python train.py --vocab_size=8192 --norm_place="pre" --init="uniform" --init_std_qkv=0.0324 --lr_mult_down=2.0 --final_lr_fraction=0.1 --batch_tokens=65536 --train_tokens=444900000
MLP neurons of a small language model. Each row is named by its layer, matrix (up: input weights; down: output weights) and neuron, and shows model dimensions 32-159. Each number is 128 + 24 x the weight over its row's rms, rounded and kept within 0 to 255. Numbers have three digits each.
After each neuron's rows, "fires after" lists the tokens most often just before its 100 highest values on Wikipedia text that the model never trained on.

L18.up36:105114160120153134094099166142125120064146154136136111146127117133111125127123117145138078111083128135135157101113137168108133148179116119145111143126104107137147110107091118121179145091134143120174166140115160123108084104106146130108149114142147146102112165113079140143145115122123145091167152116099126075105156151162110116139114189124132123157138137111115125129139136118138174092139
L18.down36:157121131138139148134117130144177167104091136146162125124126100154084156150090104130134149141148133104117149143119129141123123114149128118102150110134125130132101102100125135116106093100158170124144118118161118093123140137124127111099160097133124108141118134081123092142112195146130141106121191117112152080108126166120180138111144149123120123131112103140120110128116119090143048163052
fires after: "0", "9", " "

L7.up301:153141123139172174131095076099097124068107128117149158089118107090116188109149141084111128140148129137122143123175141112143160153109130139136117130143152129137088166098120170119114118111124135149137122146166104125131099109111150130160123111158138133163095116109138123133121107116089156164125156112116119110111126131101135072162147112105128148064185112114139088135107120092074166126134
L7.down301:047133121152114119172134147082122127101137112127103140126135161102129125085124108106067151159127094122121111144144131115125106126114103114134141141078130137150170069106136130152106111108108118143127088124106147120132154191106130154190104175099117118120140150124146164096109142123130103113123095135139164144161121132159111159140106131143133112142095116121146109183180130140162129148120
fires after: "9", " one", "0", "8", " as", " some"

L16.up588:142187123123125135128089109171120172119125104146104124176140141124163113097100165119136140110131145120076117168125130068084167148154145123129156152159143127092131123091112128105113093152148116105131143116127091143144131129101151143124136124118128158072121126139164118129091122118143150106093112122095152107104120140133117096147150130150136113092155122136161125122162130138140142162141
L16.down588:136143140134164116145151094093127144100141146147145151148126132099120116085134115118102079151098126146082128076154114137112136158143131127103153128085133150126109147120113087101132138119116104107106159161167134128099103157145091107137118121150143155072192175154112059132095136118111164137137082066122166168102143119101161128129157165112139131168117120136103115125182114150160090117142
fires after: ".", "\n", "s", " \"", " "

L21.up276:171131090130089079108118062154129124129145132121116136141122111176143170133142114125085138141142131114150137131132100086142148116156123132097115128124152145122148162135114103087116100172163091139155125101111123126147078134145128126119114125149123141126153129134132132112080100134137141099129117135149140131110132159168115092147120150107149120145130094118140120113186107145142105158141
L21.down276:125130114140135191179095128158092103118141106151137108135126137121145152137116157103105121151159168161125122137117123117135139153093116097136127150109101143151138139142084139090156143157105138135144153149179093109128124105162121096113113148150137150148147174113154093123124103135119133085110170139151101089147114139118129147144160170158129096099103108069154113174120128111118130113188
fires after: " ", " On"

L16.up565:154132122099135145083133104150136097119143149109118080144123152148144137152107121127136129136153141148124101097119142124097105147134119084095120126135161156120149132128126135169124114150124145161154121137145172104127089096128137130072160098123163125130191113109111175085053139157111115163160106152181147170111136120141118126111116139141107159110101137121136096101138163146139167151108
L16.down565:141113133156124126120133114152075137169147135129151149119158145141184109161118128096127141154141108133179080128150151119132118129105121112113130081117152158090086103160133106139127146128158140144111130120146135097111120133163131148122092088091160148128101123119117156159163119098111151174128179140092122122140131087116098165134107056126156157126122146175156155164152153151118131128166
fires after: " ", " \"", " Ever"

L9.up326:144118112152110137092119135134130121119152113159126103142156175114129128103120171148150096148104138120127122129118134099170136140156141118137148161170121100145145087090117095166152127140132150135123143105092134129129139131132157163102109109110102104100119164148086135068158160172111105126098120139140118138127130128116120074134096115079098151177139179148065188125149135148097126157149
L9.down326:166135128143102123120106108127135079116139145125107104151143086095149161136101133162153108153157111100146116163179144118110119179120133109132113159136142119123162145132090107112137105123106129172161130146116081123119127144142171128110133166133107127121130121113116110123160096106078163138140104112104106126100146146145080157145149121107124150129135065132126108116137175121184085157117
fires after: " the", " ", "N", " a", "The"

L12.up193:145169122108120135138159113142136082090107156109109115145159137140083095092116142157145126188152139155170125099112112106159145152130132144086153171108114103173154136148119117129102116133146142088155129103112166122150123132141114122143140098108088169145112175166108155097132147108110172139139075096101118145119124122099089153180128163108117163122148151133076097126135105129147117145121
L12.down193:122117150141125109109137104087139143156126154149129179122077126131161128123161132087100086116115105146139121139152132086091107128112100127158148115127140122165135122178120108136150167135077128133116145147200129160097128097146148130108128182113163093130110086079144133151121148116111118162114174142133143120118150155148117129121138136086130059141129081150161118110107110115123087142152
fires after: " |", ":", " ", " /"

L12.up549:102109127147169140109194060161122134092136157083124122176101131119145155133147121158094104139154165156110146147134139130124121139130133167115095091116125120144128116143155104114138159141112117105149132125147090170139120127168146093135133145131107174143093151131156169107151113137136139080143114106106192098119105137112121082146111113119110118129120102161145133146149109135143121164125
L12.down549:129129116121168187149122139159074130153133144165139132113145093128086135154145116130090111151100108166109119167095168116129159139122073100084150129108081112144142097105106123171086113146097136136145120117160129097140145140104127117168172129110116102133123130140107162100092127120154117100156108123113135131125064147097120116122087163144130162141122184127138116138162139128132142131161
fires after: "\n", "1", " completed"

L7.up742:124144127063159086123091082102132086103161102137087146138127102142144111120141149148121110170130157120125148134113088134100138172143108147095085153131164116161131127140137128175099166130137124124147146138139140145109137101116160124126172084129165136115151127120153147111113100122165187134153083080168154134153100134121076109128144169133135143135114097133121119128197116141154118122104
L7.down742:147113167138160139119114149094093155119123107130094150148096128166172106139101139132127116125160133179178109108161178143104141110128091079145115107126148085183158125103074078170124077160139122099149138166112116096150122138140151118155149144089127117086101127165163135161134139143141143103144163134099154139106126161161161110137124141145116141153107100131161137159120129086132116125163
fires after: " ", "-", "th"

L8.up31:139112095133072100106134186158126122117133079136091129148104164119105061137103130092122128136108156130147134141184147116123113157132149113134122078147126105100158162110083158118123117185115140084100139107122140114142123127097157121090124109160116125151131090123151142101093126148132142139136133172102120068106131102139143128127160120122146147125182119119125080108135120140140126122151
L8.down31:113144093119127105165123084150135146147139139159102147080106113144129139106165137147173107149106116113095110119099136083105127130167115166120197161132122135111115129164103106117146123108161106135104137137098134149148121088139110144143169153100120149090159104148107128164160088199131148077108071097155145179111143173140113162144147144142153154137134141152152164106128123122156093132097
fires after: " |", "1", "\n", "ch", ","

L10.up119:081104141124151124074089147111101120077168130137104158135165158099101091135124140129126099132143092165149121117111102160115095081135113139151152107111117142075124169123104100127113113175138147153104155126108144106141121120070121183178143122130169115163133128154147163104133144154131101126135134165150154115123105136115131127143172158150127118135088114154126081158116125130118163141130
L10.down119:144155148116133165084106139099110104096127126117161119114119143111114117145135142137124164089109087123128114143109137117167103130146132081102101098105118146110114151123144153155130135167151166126117129155136164114140145145139118143169148123116148120110130130133116091161163145138155155100113147155108133168130062088141157129154106166087137088142154118139106127156093115172104172102158
fires after: "1", " |", ","

L19.up364:101082106110143136143156156094108144092114118175088170099103111129132117148141104085161100120138102126131072111130129116112150127107135135118180119169081143097107194133145118151130124153138159139170119127099165115126104098137128138159120111161121121104132105156109129094163182121158147129158091119147112090176083117082112140102197117133153107120108101137125116111137143124102131142146
L19.down364:122141117134128125143113170136139097167106096119112136155118130157119140119128120123093140105138152131108097081136141135108122135082118076150159104110069098120144116146145145147113113145112133121133113088162116118122133114119111098167135088173120140104100105160062108075129122175137143131128142125175149128124115107103138138109139115112192112095153124098119148145138092149118135185167
fires after: "1", "0", "9", " "

L21.up400:139164098104107155094117124145088129087148112126114170105130119112114139128151150107098143189118164086105119154090142143158128163161114124105188114126137151136087141136113134112164099148098148123137114100144153130143133158113094116163130104172096088110099132101120141113134144094127111126152157118100163116132132136145112147138099116115116146162107094149110093170125099149127129117150
L21.down400:154141118061131122134116124175151126139108154101144125119121126130106156137133165102091103180165144107151124139093149124121119152116110139153099133147150091077118110126105102148135096142118095175122131141139217119123088140138119097129140138154099089108130173133106136087122127095130170118092113084139121089108104129137183106087110131080083134164132123112128117181145137155095128098113
fires after: " ", "1", "2", " (", "′"

L7.up254:131136134137125180133083110123091137144103142164075099137088100118145117132138163134135160136084178167137151142118149103136154163139104103132114153135143146095150137115129148157139127129157146160142151122084115157097136131193151118105110133111172138115103120149137103129098151147119147109143137136127159112126115096131121154108105138130106119099129138120163165130181080092117138115137
L7.down254:110149119111134117149141116149093151132098135149133161117139123151115128045167166143137147119130117172102118116104174148129126095117136121116145122109114146116110100123196107135157135129178125120137120158121109150100143192119117121159109155086133127115084166105133076142109117132149133113160159119139091144134142121132142141079183101109119099126163096130154085103116134150088087068140
fires after: ".", " to", " which", " where", " and", " that"

L9.up260:111114101142112116131095133129146099119126107175130115144133131118136112108124142120120057083098194085149113093139147138076091121135142094142103091142127119139128130097101131121149138159170151118094134155108126122133108124110110154168137124140166143125133142157123201149113111138140110111146118134123176091114097114121112117132180146148114135062123100139153125173112140151102111187139
L9.down260:096140134134127100109127126136107106122110112179112098163077108149139084151154110165071130109107197106133162123138120112141147117171106087131134107136110151119139122134101127139163135120103152092154128137130123164128141097085099141190152109073179131142098183168126115130149122120122133094135126121104154119121106170100160097124134130130143100147145100107143098124112087128150098139120
fires after: " ", "1", "2", " Born", "born"

L9.up514:143139114100162169128079120140135134138147091144091163113114146111102103117145107130136104096160107087130089122104154166148133140168122102117115147126148106114128127121100122088118141158131146137095142167107185157096143170166105141151099096174108121100186145157125120125128152105150120119127124141110094086159099096094120140110136119160140111079123093092163153157110116120087120137131
L9.down514:138095129117131135152142130136154092125142111114135122101140128142122141129140146126146103130112149129129101117107146084162118126169106115096127139124099172117160151139099148159142126133133109150142100157154121139122069076122092092152165132138139100123118115092130114140138140127134121143133093135143152141139127116098143121146111146104117140115088131164164106133114180141142071125163
fires after: "\n", "1", "0", "7", "3"

L8.up591:121116152097127125112115138177124075122113116098124154142133084166126142139158126142122065187101148132147105131157115113132121116121118109131095176084157155129156135131124110120149141131134100105128107126141151176103107175095161119144153149152141134119146106159156113158095112121137159144151132145151072108096161085114106125132117137144124146124142110067112103118175117129150114116117
L8.down591:133125118108138160109125142154106138108094085094120115136139122175155167112111110116136114129167166172106144100102124141099145123104146109109136124133108100154135125074132136131122139099137167136195105132127123089137155078170161112136138115124114112138135142133183135101140136121164158105094162130128119111163112153178140152133101163149118099160108103128161142156120135122165115129128
fires after: " ", "0", "-"

L10.up547:137122110150064177099139119136105109111155094165081113181155125153145138113128084095118115134098099140109142073144097196125144150130130117113153149141109118109132131199162129117115106134100168154151123112151165127119131190075109117111120132136133144138088136166132135132121112140168127131131128135158140101115123145136096100143119108113086134132160150121141125156101124132132128149132
L10.down547:098079120100138129141120133140154125121123162187191143137141124110113132140123121133142117133151099127101142119126125118163147078101157096083144116135159133145142123073129121115136108129159153144105115135095106112135125102145134158118140143078180168080129095139138138111132105152107158151085109096114155099120131108138137153123147107121132184137090149101140106119130116133087157164146
fires after: " ", " (", " |", ":"

L15.up252:149100094069142126170100139176127175116126133129146140097139096100097147140157131127155139105160133075148081101126139112146101080141128094095141196175095120153135107122187130118143077164130114143119104134150172134147151131142117138113138145154090156131145146120132143121118081147146157129075130136149092160166119170140136113131117105119122126117114129117146116112115088164107140135100
L15.down252:125149145132172133135128132142146115140112135172117099121116138126115094064101108118111145149110143160125136123130129110155118149127119093074150162099152088105121154107113176077104143133127118095143141142127083157181062122128152138150157147092101120113166117097132130137156127117166116136057112109151124127124126110161133123176151120120160142140133145149132151106133096161149112117064
fires after: "1", "2", "0", "9", "8"

L19.up406:128117124061081132118100104159120139105142156092118109130079093129164191114149134140128101148109120140147110113096164145178112136162127167169156140171148113166112144116126094106134129135123151128151106121145138131100131182091144126100141131127136129091145161105129134128147144100150136135145121127117152137109131141122112131118090132099102148140122124105129138143110116130121083150145
L19.down406:112159141126130159132116100117090125118138158130129139121123100156164128134153131083134110164102125137104140132079125063109108174151101122144139142114125095119117135140143085097126129132153131153123152173163139133126160158144144078107130144142112137120131188060123104101144115130124172133117143112086107134101099124163141115130155147112119099129124147148135102147120201173144134126153
fires after: " ", " song", ","

L7.up248:134120108122154166129151128133111161129123141096170125144136081082091112116179138145153098127133101159114118135136092139136164099120105142114137160127134106130110150148088128136110111116157116119123112167113128097142100136109109137101107151089090179102135136135123129121131150101106172144139111128095141106100110135143094090127157111156072115157120080150081131094140144131053103158178
L7.down248:148087091119125095172158129119125137149151095145107121055129108149176148130176121109157101125091102128128137154111152163118128157096140130101158158137174168132084153165118113149133119138111104153094086124101108129171113133082123112172147110126145131142096107154141141093116128107134127108126115149122124159132123132151187152137162146123173176134111179141154097165096103115124139120128
fires after: " ", "==", "1", " County"

L9.up460:136143115108124166128137116104154150102089132112131121157160110127145147129175110167143105145167127134144149080122150138130096129117091115100175177140110133155131131110138115124157059106129115101088121113140133124123132084114102109116183144096115115106146147140137121105121131134125154109181111077113149172093141166099139104114082140145171151110116135135155108127063066156133152185138
L9.down460:114113138155131137137127146137122150119123113128112110160123116158154130102134134115105150115160152149134114107126083094158136149115103121135127130122130134144151138142138150117144117131128154107124136145094149133122157072149110118135076172168112117096142132109119130140187132116102148127088077138124143133117129115122139139064122108117149109189151108124154112177134128130097118171116
fires after: "9", "1", " ", "0", "8", "2"

L9.up703:129167081140152119099131073105123137067121184081103168152134133124177101116102120138142122096129134126108124106099138124141157111174136136131145161131125109146118163181135130118126111133170159090093142146135134125132074097094083095137131134173156132155112119115137124170145111140133179118163090142150145138146106114142149134112111138144123130110098141107085100123141080134132116147155
L9.down703:117132108143122139105091189128153099129105120136115120108099124132203128154139149139098125112119112123114097104089098158123168125115138099173100125137080121131122130152136133102089107110134149105117126156104127148142161121120102134141057160162119112131122135072127120146158135149115132149165140145118153130138117146124139133117142146141155118146119100116136099138181143133150146106130
fires after: "\n", "9", "0"

L9.up77:104107086101118111141106095157110123104078135109083096180115109149174139163144149137144107132186179140150136127148158142156082104137111113098156137171153101134133094143123119122143076118134083170125134106094130167124123082158160115124124127111131104126120109146126125110126140093118143120111195154147127121133139102144101127092153121146119154153138143145118141162131120131073106141141
L9.down77:156100128091154119104166133100134079123139140108152136159138149138130101170137129107059172091115128146184115133107118114099143124150104133146118135113100157150126127152151112131122189123118128085155129148121143105086096115146135164122114105137132140139115096121101146109097116136116125082162180144145093140115059078137139152150062158126146137104113163123093126129128134167156132143136
fires after: ".", "4", "2", "1", "8", "9"

L8.up657:132101126156149135101101173125131151098082113102145117136131103132133130130153166132180113131130152100128155156147135124128143132158123140143142073181150104111093121116114127101111098099145129166144120091097169150098105140149147158122146123079117119111083119115128113181127139183093097078103126183119144086143111155134137154145087154124129160138122122133080117125110147067153151114117
L8.down657:130115167142133142105102133149107124112137144096144136128117088169124111122164159113121098165125138148088217134136159085122115132134140092111102115131175102166169130089119172151119136124161169112141071126124121104125130143121161134096137103131158129158119139165097115150144148123118102123141176103104119091126116116151117164136128152114114089088128086143092108122139113146146112052110
fires after: "1", ".", "2", "0", " c"

L7.up737:159132081116131127148131114135139112114137132138114113100105139077112179124112153133180155112147101094143106078116157157134057114126150116139116204124163116149120146151149152134120119144114142116127152153118160104094117101155115123116126153158105158144128120127124118146112075142103157114136090137130107146141102117107085154146093131153154118144125166139128141144137114100116143109132
L7.down737:140139133146083105141087133157100116141088117138085149156157104117165133147136137119136136131122100131121081129076155131107106131156143151152157143104138130096178123175115066102086097094120089144104129120138126095141115109153090147112128140113178160148192139122152154091161136125123100112145129086135141143138111130154184143145136112128129080099160144104146092109171128109156113155138
fires after: "9", ":", "2", "0", "7"

L19.up65:126129085152140139160124117157115103125120174087131142174151133108152131094154127126148094137109123111140163094100143110102161163071124134155096153114149140125066116107157118162155149098154165106152157149135120099164121116108132170116143102109127098124141143181115087177147099111128120143118127119131121102144146163107118087123136158128127124149161133124144119144105130130093154132111
L19.down65:169147112145102083136136163176192101113138129125157132161150157128125133114131131100102115094136124144124066163115121104146108121128163162187126142144119130128118102101139090162133145164127119152120137137124177122115134122125125133143108136151150128142082091121103159098119135149161125144112092084147083122135131116157114137142101110110116141112129152149111051140118101166127119133118
fires after: " the", " The", " In"

L10.up734:146099132117160153122118113131158133125117110164139148133114155111100129137176128100172091156083123080128119154110153128148165119102117071108138146101124095135142149079143131187132124122155123143131143146098145104132063108104152113140084135056139109129107122142112172165148154104119118093167151133130102085124123158138151142148124116138109132134131140106070123105155169091101151118093
L10.down734:153126144135106135116163129160162138123072114143154100150117120193191113153120151148107113143135126108143112133111149153145136114134137121105161102124101121078135097137096127127107118125097163136126138113114120126096125152161138088153117101124114140120126145177130098153133162066131074145154124161125111114129176156158126116136118130099159116098115143114106103156070142134161119093149
fires after: "0", "9", " ", "3", "al", "–"

L7.up396:119130107109109102151112120120101112055118114155102168131136083112106120116114143122121144180157168138170124137147125149146113139144135147127150121102172145112121159131121146071137099144107123137115102187165156101088116119091185093136147100161136118140157141114124115087140123101129115079151120166119109106134092109133126122113111138102162164124115123111117107127088127126155110151128
L7.down396:096090119161112118137103120125118118144139161140107132145139159141119169144138131144110105105095114127151120130123145154114125140093181184161145159117167106126149122111138123118116174144157178112089175155113085130157118101167122118118143129086168128149136153125138134101134106120111108106133121111125140116113113165126161099111123170123146132114171116174155156125118135143135119089105
fires after: ",", " Z", "1", " Han", "Z", " K"

L13.up436:186106203115151106096123121180138120109137177108150136135118121118145130122125133120161135124133113124125124148102133121104150095099121097095149099130098137072105119122127132168121104128107081132127139105097126117122100146106126115118123151150125197111164122126129182159148135158131088126122167131123095107165152093154072102123122107139138122107094159129121126132157161120126109144165
L13.down436:199085101128164120141116144147167132142095119142160128094140141127132113138162172145107106153123107152131128105105147115120142152145145109127160110150135096092115132140109130135121107168110180151093131143099125096135158140158109117136112110133116118129155138100128143128102130106111148061137114132130086151153132119122093097060155111168140129165143156050131121133101144165136124098129
fires after: "2", "1", " ", " US", "0", " to"

L9.up679:163109115141123103103109118155124117118143168124132174126157162139096122125117139174152118124073132082117190148112123126099173107117133110138138167088139139140077113101122115155127131149146114124083158147095184151113156123148160129106112115134111146148090148167153098125187133143170138173124130139157128106140131141136126156142119126111135169126119131105122150145123129155128086125141
L9.down679:092114145141129126104057125179132104104141135139121162131145142148090146145131131125100109089132148163142146102163158113113116108155132088128126131141150141101112130101115143141106110105136098112105111126104107122105065151138136153129098121148114114171137112160138103113147146103098097119126099151143108131141144119152108149116146114167130147137083143145089196162110116154117119159122
fires after: " the", " The", " G", "The"

L15.up106:112144094114167085126177132138115158134118135123109125151085139113137136118124154160124127121140166089122157155147085086078126174133144129137087165144138128114121131136126077131152125146144091149135106149155120130132124152149166129109118143136140135091120134154140110141144158125123146054103087133129121175136166051156109132118106131148111147113094138099133111116112106121152112169130
L15.down106:090144159146183090123151099142147146113122143120118135117134163149155093125132121128158138091085157095094146151175125113128178155149099140129087154124151112081095149125099109118147086153146095163126121130126107104110137102150121147075130120095129135143154128192142124141144167161123160079140157094108132182144124082151120130151133081107107122132138155112149120105134140103139140165137
fires after: ".", "\n", " that", ",", " and"

L13.up469:106098115091146102115085115107114069121141135089122151136119163117151085144145149130152124128109133155166156139121126193114118130151128156102138117089147133154151156077105092108112067148183167134140113128113140116126104093097142142183146094112140172121070107133149107144171135168086132117121140125132146092147138119129132096174096192113165172123092102113122087135116097112134135131132
L13.down469:130079114139145129117120131121141192125122161147139130155144105067092112091119093139142145155140120119094144105123128105113134107090141120164098100160128106124120101149137142178113155153181171126124125126098129063133151086182108146071116110075138121126154133150142107117131169128156100157150121137098142114133148146168073154089150096108078126119122104141140172135139143156130125134125
fires after: " (", "1", " ", ".", "0"

L13.up692:101139124106124129171110107144123109120145105153138128126092090101157148108158097129137074156142087118141153138185124124156132109125156114135134095165126145137150187128135109100139122061127101115078121131142187136154127114102152124120164135150131119080130144104130121113108118121108146112101136130137124114139157175200118147131099159135142121154122131161113098144083110111069132159170
L13.down692:109117157125206120153082143147095103152124146120176131126136134098130129113140110151090159145126130127099089130117104141134136149127169065073107151128149108104144115167164147104133174141094157082126142159113153129136109073147132122151161092156114092132101126071130112136159111149104100110106149106170098194108127144129170118111141160129141144133131135108129147117144123163090129117129
fires after: "0", "9", "3", " $", "8", "1"

L9.up700:120104129122152089101133150163063162151131079120106153138146119147110122097140114184135118120119131118152108113137138113098099142154120154099096136115165142169106126133119145158171153125155142119146137105097097096109105117165102148124100155114134155106113105167116130130133140102106147133128120128133151106134165137158113118092137123139105120096110126095134137116147101086163134155120
L9.down700:119168161141150111147132165133115146099130103151102124103128128138116135096112152108142126136109145119134125129129140131109094093139148160141135143168144114118109126101070116098151087134145131130125142097112166114126155144129126170114140100143150091150043110178162174187117143107136115078146134123162145113132136132121132180132152145132112104101146094113120122116116133156126113088121
fires after: " in", ".", "ed", " that", " for"

L9.up81:146087102126151137125131099063137114145076159075143145161088128134124165114120111101114109125133147110075124140153133192126171172127117116118144155112129083114096134138131121121127130111125113087120126135115138069098115126144145120103126117175145149140102154166163107110167131142103109144133135138093177106114132101154072100108108093130091111138136107127154107124147114127105165108146
L9.down81:146115133104135101132172144092112115139134120092068144108135108124141136137129152081132178161145196109145130124105154112125075097151101136147134127161114128124149129111083121154110098123148072119148131152106133126140104118084151105130103167112154170127114122110108136123096098148124139101117138123110172132110110176105100114164142119122151094141098118141161140087120126145122112153103
fires after: " ", " W", "1", " the"

L9.up421:119149136098088131147114125156103140102136172143137116179134097127114122136156093114125116132095148119118135122146125126114131125102157126115159125148132109158127168136155134089109088142140158118106131140161154150066108162121118099108090116086106143146125140169123161111121137114126116113120124165173166130109134135151075136076135056115102132155135141145133126113083151113111128116106
L9.down421:128079123112116116095180123128158124156108116156137162090128154080099168127111159141161120122116129114140138148107146155166127128144094113094156110118170159102153106063156143148147143134124158139144117113103103114111132093155176149134216140129170186106161107089148107125139137129130151124107139098102134147120123112123133148127127168125097126120124113082141111135149095132101177144099
fires after: "s", " |", " ", "as", " v"

L18.up55:089150155112145127125117132152092136118099158073143149153125105133090145161116118111130122160134160121183148066143159127111135188167112091151095134164126120110144129112138115148126103097153168121155136163165113124165143086108173140102180104128079134135124122127135134087120140112134120107162146127126141081149136115155123094113176149114141107117148112124150115164108109148125139158102
L18.down55:154141101144109112176145096177122122124132094145088141122123074125141110137118108130151107117120125143159139151161102164108143087101133163136127109113129146123144156105161153133135129164175094147110150135124141114117164102144148087137128127174182099075128160044101105169146138118092112123160163154148088125100135129141155132136088114164156116110126150131134149124135113168118139103117
fires after: " ", "1", "3", "7", "4", "8"

L12.up737:156090077118111166152156177127101146070143096124112155160139140115139104072140118136113135096086144140132168158139071146100135162082150147116135121164182129102136134139134143134102123131136161089110149112131135111139147107114110112091113161104115104122153106150144160114123129130146102072135166128131092146111134131161096129111156092118121119131133142096146131165118165145170130166099
L12.down737:108108155118182127147102141124121100143161124120150125118157095074180094117186126155096163156128120103123151119108150100139124127064123145154123120159114151111102145150117099128165095121106135140075162121127151126100108123150109137112085145098105098125111136132143162112159153128125113162129138145128103094098105126088125128144090125179127150105138092139142109148151135122153126060123
fires after: " |", "\n", ";"

L21.up545:171109094091168110109120139147108131141135141112124114123115078121141152135180143111095117158115103107106163153101159120137120146107125134123121137112143112077102116109105090134129112128086130126160151106124162151121106180108126091120103148173104145103153175084102155106134135091107124103149100085091173119110108136114098151102130113105115131118135118163122127126173123154126145122154
L21.down545:127119102078134135128113144142146157112136125119146119135104129109136161123160154088108081171164149103153128149078123112085117172116139131118091135166134100103130108128135129122170156145128102153143097109124179095110148177152167115158122101178117137120082116146100171120130116122103164082107150122095170133082087143123098117108114131119084152138126144094170107135117129152144165144114
fires after: " ", "2", "1"

L16.up232:107143117073175128126115115149106147137117146120095151120120141083098162120114156135134096115139151133127141146133135059145153110113128162140092125128121150103115134136107072115118100158153128153135107148135104115130134084126163135104103147158080197136148120150129145162112171135121120103132121105084129132128121168096114123079145093130147122112133077136141092088149116131141160153166
L16.down232:107155176105124127113104162145156151111155109100125101144098113152134086105153111122158092105121136139117141125148126121149126138111118143106142130147149139136155113096169114113101134121107107122126119134196088084114132139159115110114163146163100093118156114167128107143177127145139124089119119113111152148147161184106142139128116099099131086123116145115110139111172143133133134183134
fires after: ".", "\n", ","

L15.up65:107157102126095102098128104090112157079113155071121113172129127116153105148145160108145094127132096123146154094145130139117139104134126118149112158141137119133112130132125139124090077146159156125178155141182156120109101140109099124115129112131160135144092138148099137106163158107088164129166155137145124123097127139108137095142132147090116133098126146075130132113099114112118110144154
L15.down65:105097150150081130131134115128138146141132116088139112106106106122096131103126119099154135162113119155095107111134121170142168070118156116185122120161113109151108127116163151096081111117155119140178145149107097125126160137153138149171100137129075105118139143074120067079115155127144125165129133099158117093163099124135126166142101152141129177150117138155100125142082121133157136091111
fires after: " ", "0", "9"

L7.up77:123108115134120152125130133134077154106103105155136162120107093102130099152122140131159124099152126073156117112147111163180115134107112110126130169148149130111119121137089124132110106115086110168164114126153116136116101058109168151125129119151080158138112136119147123121126154175133134095116180155117142081133134114137164090163091093119166116178152150106134109129143163136088177121149
L7.down77:111108168112101153157122140174139134123132103128122125108156129129135135144157161131114096164135111178192139131146104132162120131104125133128137164108082121106104162108139123131124135135143143144079100182088127107134147154135110108135162150145156099147168109158064107102101114096107061151130106114159161130132107100113125143107144133100136068132135169127115140131079106145098128112122
fires after: "0", "1", "2", "y", "ek", "8"

L21.up11:125150116147164103134142137100123131134149102132123127128124117149075106146187088138106088129098125142119123113155140104090150151139146148167100142153111147140076127100143151121139113126147163126147142131122145104132123100173103117110110138116086097119133122120117095128180087086105139147117119126109138100130104132101101110169164126128149139139125095114163120126135056134099137150210
L21.down11:155142111110138100165155119153139115125190085132122151118167155121100101107111079135119114133074110137112127074092121127119128088073145149115126081120145113143071131106149161129116112146167091131117127093098086140138170123090093120093121116119134110099101134175116141119141152111156150156115138150140132145106121154126133107125144144134166088124157147140123133137132147151116092118118
fires after: " U", " ", "0", "1", "9", "|"

L12.up189:145141052119105137137142121108090136119100156097128147133157117108089115089140168139155150116097135135107123120086169132103065093123086177110113164154127162143106167133131138148083133119128123136100105151185124108144097103138127114137172099170136095132147131122138120124144108172146151126102131134116095105159128136162164097119151129128174166147135137120132142155109116150116108130130
L12.down189:164098123160126156174113107145118156150094117149133081109128127146111100134090124108101170171142123085120114168129124130088092126075156113127127148130105107097150141116147147111125132145100113184145125156166116103089121157129140136141147104138102117138164117134105136092138109071122124113139133105149139106105124149127141132142133121103146127138128123114119162132171140117089111085138
fires after: "–", "2", "1", "0", "9"